{"n_layer": 8, "d_model": 768, "n_head": 12, "n_kv_head": 12, "head_dim": 64, "d_mlp": 3072, "vocab_size": 27811, "activation": "swiglu", "norm": "rmsnorm", "norm_place": "pre", "norm_eps": 1e-06, "positions": "rope", "rope_base": 500000.0, "rope_fraction": 1.0, "qk_norm": false, "attn_scale": 0.125, "bias": "none", "tie_embeddings": false, "parallel_block": false, "init": "orth", "init_std_qkv": 0.0142, "init_std_o": 0.0142, "init_std_up": 0.0142, "init_std_down": 0.0, "optimizer": "adamw", "lr": 0.000821, "beta1": 0.9, "beta2": 0.99, "weight_decay": 0.18, "lr_head": 0.00231, "grad_clip": 1.0, "warmup_steps": 565, "schedule": "wsd", "decay_fraction": 0.731, "decay_shape": "linear", "final_lr_fraction": 0.0, "batch_tokens": 131072, "seq_len": 1024, "doc_mask": false, "train_tokens": 1211000000, "steps": 9240, "dataset": "wikipedia_en"}
MLP neurons of a small language model. Each row is named by its layer, matrix (down: output weights) and neuron, and shows model dimensions 544-671. Each number is 500 + 25 x the weight over its row's rms, rounded and kept within 0 to 999. Numbers have three digits each. A neuron's up and down rows have the sign that makes its largest values positive.
After each neuron's rows, "fires before" lists the tokens most often just after its 100 highest values on Wikipedia text that the model never trained on. A number after a token or word is its count.

L4.down1666:484478486497465480510506466473496453485492516513483511465507491524485502474525534492504469472514482509469534489483534486483509481528518493481531491508483502496531473505484521485503543496526518518504460515533503555494515530453507561505439502475522515528491496489504518490509498506476473486480487487503492515474507520479507480461526488457487561514530526487495477481502510534474496522525
fires before: "." 26, " | " 25, ":" 10

L4.down1255:461551472505484530469538522456510490530473501504508514512526484496524511473467499510509479503458485466507481535529503507548514507506486564493488522501470499508487502511489486533500479528512531500513463482464527502552486471483459490546525492492566498454529467502508512534506504464476540517541506501519483514500493483554513496503549508471502472453466492484459529525522508469493496439498
fires before: "\n" 29, "\n\n" 24

L4.down2668:474539496495516548490508467497579476495520559500568537565465497492477513445514523524457501528540508529481517483527481505510510495505495533540515514474504471510489481494551552490515475508504466479477479477502563468474493536446507456438509494524499525489509530484529520527498494542529460497535462514500510521490514494513470501481440486521452505475498585477475485473493483512487523483464
fires before: "0" 19, " | " 15, " |" 14, "1" 8, "2" 5, "; " 5

L4.down1729:519498506488518495484517493566514483512505505510519488517509498487536511484486525519496495500487480504527546505566514500463534475480558500483464496499529456511491517523460493501481468508435536509506495502513458481514524520534504479506515510484490533477511502490504523514541498502493505482469503486476502522533498482522521499494513570466511456488470490481479499524517556519505532528517
fires before: "0" 24, "1" 15, " - " 9, "-" 9, "3" 8

L4.down1534:496494491485451505564517518505508453504483525531505528512544512489472489494519504521511505565507514467480481486572478442452474516504481468476468526518480494534502480487490526485511517502528462502482495524509514521504519475521484503505499518500521463501503500522542514532479504499486504487471475496477510476484536498542481487491512495513507537502540487490523474471521508458496522513547
fires before: "\n" 50, "elugu" 5, "==" 4, "===" 4

L4.down869:486520496515488504477547494509520466497518528442506494463465508549510531508495515470507474455477492483522496487517524498463488471502496461501507483488453495538498495486489518508474513505502458472481517459537517505514523514505526503468508480501459508481500451510519480462524477514515496473522515518528498519470503512508509508474449496529488474498468536506493491528454472512538453519480
fires before: "| " 32, "|" 21, "|---|---|---|---|---|---|" 4, "|---|---|---|---|---|---|---|" 4, "|---|---|---|---|---|" 4

L4.down2247:503509522503507494482504468488545497536504506534511514499451491531497501458511484526471491492486514506497509500511519505481462521493480497490502534471518535516476501524494536488521530531448468472498494519496488529442469485444496545487497527497507509500499495508464511512497490478506495486477507527496511490507486480537453482425520476485490510504484458498512564497545495493552488518508
fires before: "0" 41, "1" 23, "2" 7, "4" 4

L4.down1783:483489518508448536494456460500446520486487473508509501527494510464472526479513493500485499517520504494508468498507504478528492479518488489464464488484504500499494466507479523471466497513488482494558505499523498562542508494498507497528497520490552523490506497509466465531510462528445484526530470487480501497554488523472521475488537522498505482478489505497490479505468492479505504518480
fires before: "\n" 69, "\n\n" 31

L4.down406:498474479479533520480508493523500507525502464497533471501445473477522476445505537512484502526519488509490525496528534504479510494442514523459548502466457533450460494528474502483451491494526522479522487461526501495509468501479488512504510495492497499488463453529537512494551509513546499475515506524494511495424497472485489533496452469469474497501498510521517497458470519487510498493485
fires before: "\n" 66, " |" 7

L4.down909:523484493517523465502512546441490491527497481492475497527470519519523501541531490498503512503501486520493511520469489471516504496557502512467507528496487500518494500500519511507512522485536487506503494527478479471491532507496526527466513485509480515531493524494521523527507513517499478496468481523491570501544484480515487501453462501478521518511522474503561499491509519538486497497514
fires before: "\n" 36, " Al" 6, "===" 6, "==" 6, "11" 5

L4.down361:531477503496484483553481517514515496510502489540534505539550508461488493486495516466497483479529479491494485496444491480555517510453493455501478495534536501491514534491503470442489530482488497475498516512514506481509527512464516503504458455503515487472472515519517513519451493479453489486500471533453494472496538490478545491536497524497511493493505480518528537438502509507496469500499
fires before: "0" 22, "2" 19, "1" 11, "4" 7, "3" 6

L4.down557:486456529522506467487497474518484489484521487420499495483520527505461499520531511484528499473503529489529541532517454494516502498509553511491495499538472519465490468491479479514486485494508487478493483483482495505514532508490500504516468508495501541516497502573496516547519476496486512479475496454497489484482482519478516510589477481453491485471487509503496524488481528511521527526504
fires before: " | " 37, "0" 12, "1" 10, "3" 7, "2" 6, "6" 5

L4.down2318:445505504502522534498495519484492533492480466512541473471495528527508492498536465526509495514525472483482474465520486500469481471480526482522485456490519493438495489512482465496476498536534485538467494516481483534460533491536496506474509483446505496549514477505536495492497495432473542500434513557468455509487455515543519528542504499505524495549462521475483493505495462498476447533496
fires before: "1" 24, "00" 10, "3" 10, "0" 8, "2" 6

L4.down2805:510547524512470541464496480535493474452494492494513533490520519476482503541491507480498525485512480473472510532519541496499491517518512483473472506466500502492496511493478473482505532501479479526447466484480486438541497460493473525595514495510515498461497503504493494473508520491520505498496509479467481532540475487530520485429498512520490512489522522515516492478489522464526496491489
fires before: "\n" 64, "\n\n" 32

L4.down973:527526499470483483495515556478539487507508462477460488495511508459484474514527473523489490476519480522536539480507512528464534551478483544477489516513514483513514520503465488503491487478502501495465511462513493499501488485505517510530518509473491469511505464507488506490513528513529475521444537526474540444526521541530526519385557527492546488483529451483543503490516531516513503483525
fires before: " | " 19, "0" 19, "; " 18, " | — |" 7, " |" 6, "1" 4

L4.down2348:512495454497475530498503492501535442421516478513489533501475520504492520518542517532518498532495547487505490469462539535508472500509526493451492466517503494516475444522544483492492469515494488501489534520544581469501507500508488517484541510518495499507523519497483503515515510472515466489494506488508513489528496504525508551457508506490434504522460485499536508458481497458552518460497
fires before: "; " 17, " | " 14, " |" 13, "1" 10, "\n" 5

L4.down3020:506556511494499488522477501547537456518482533487492542524494500510512498498484493504536503513557518534494448500530533537502511455490489492494550512463467517511467503489559486504501476518474514522513480504477538476532474518460528486485531519475491502499518486556508526510519485489514510485481519465500523495559518508499511447476519486512503490534493481503510490489475478487510510496514
fires before: " | " 27, "0" 11, "2" 8, " | — | —" 5

L4.down1736:506479511532468547527490465502480502481510451520483499525482491485473495471522518515501508474465466510473448478484484504535519521509474503511470498501455477503470513516478529505518490518500481491492469484518507466485509494471514507509443497487488518489523500511442527512530496514491495491505474472485546529496498474534499490368531493495473502520448492541513491484502511458468488438498
fires before: "\n" 72, "\n\n" 28

L4.down1906:502487494575496477515530505487475528471498516507453513538487493502548528503532476467537489514544487507512540505503512504507485461502485499510505516433500485479529497502520491496498495485485451500536510504480499486518511476466542560469491459521523464563518506517470447517510536497526524522525485485493504508487513516512507494483503542528489498504474501511462481530488531470487558499486
fires before: "\n" 45, "\n\n" 30

L4.down2647:503516527553491487453540491504505473461529510502470521489484540517510540517469499528523497513518484482479464511490488498513501471479506541492458508514455470475513446463491486497481517535488478526448510512487510495484473473539487512517553504552449526475495498537468487473508498564531509511519504465521472530509498465531508518495503501515514509481470519509499484490512512535497497507518
fires before: " | " 30, " |" 17, " | —" 5, "." 4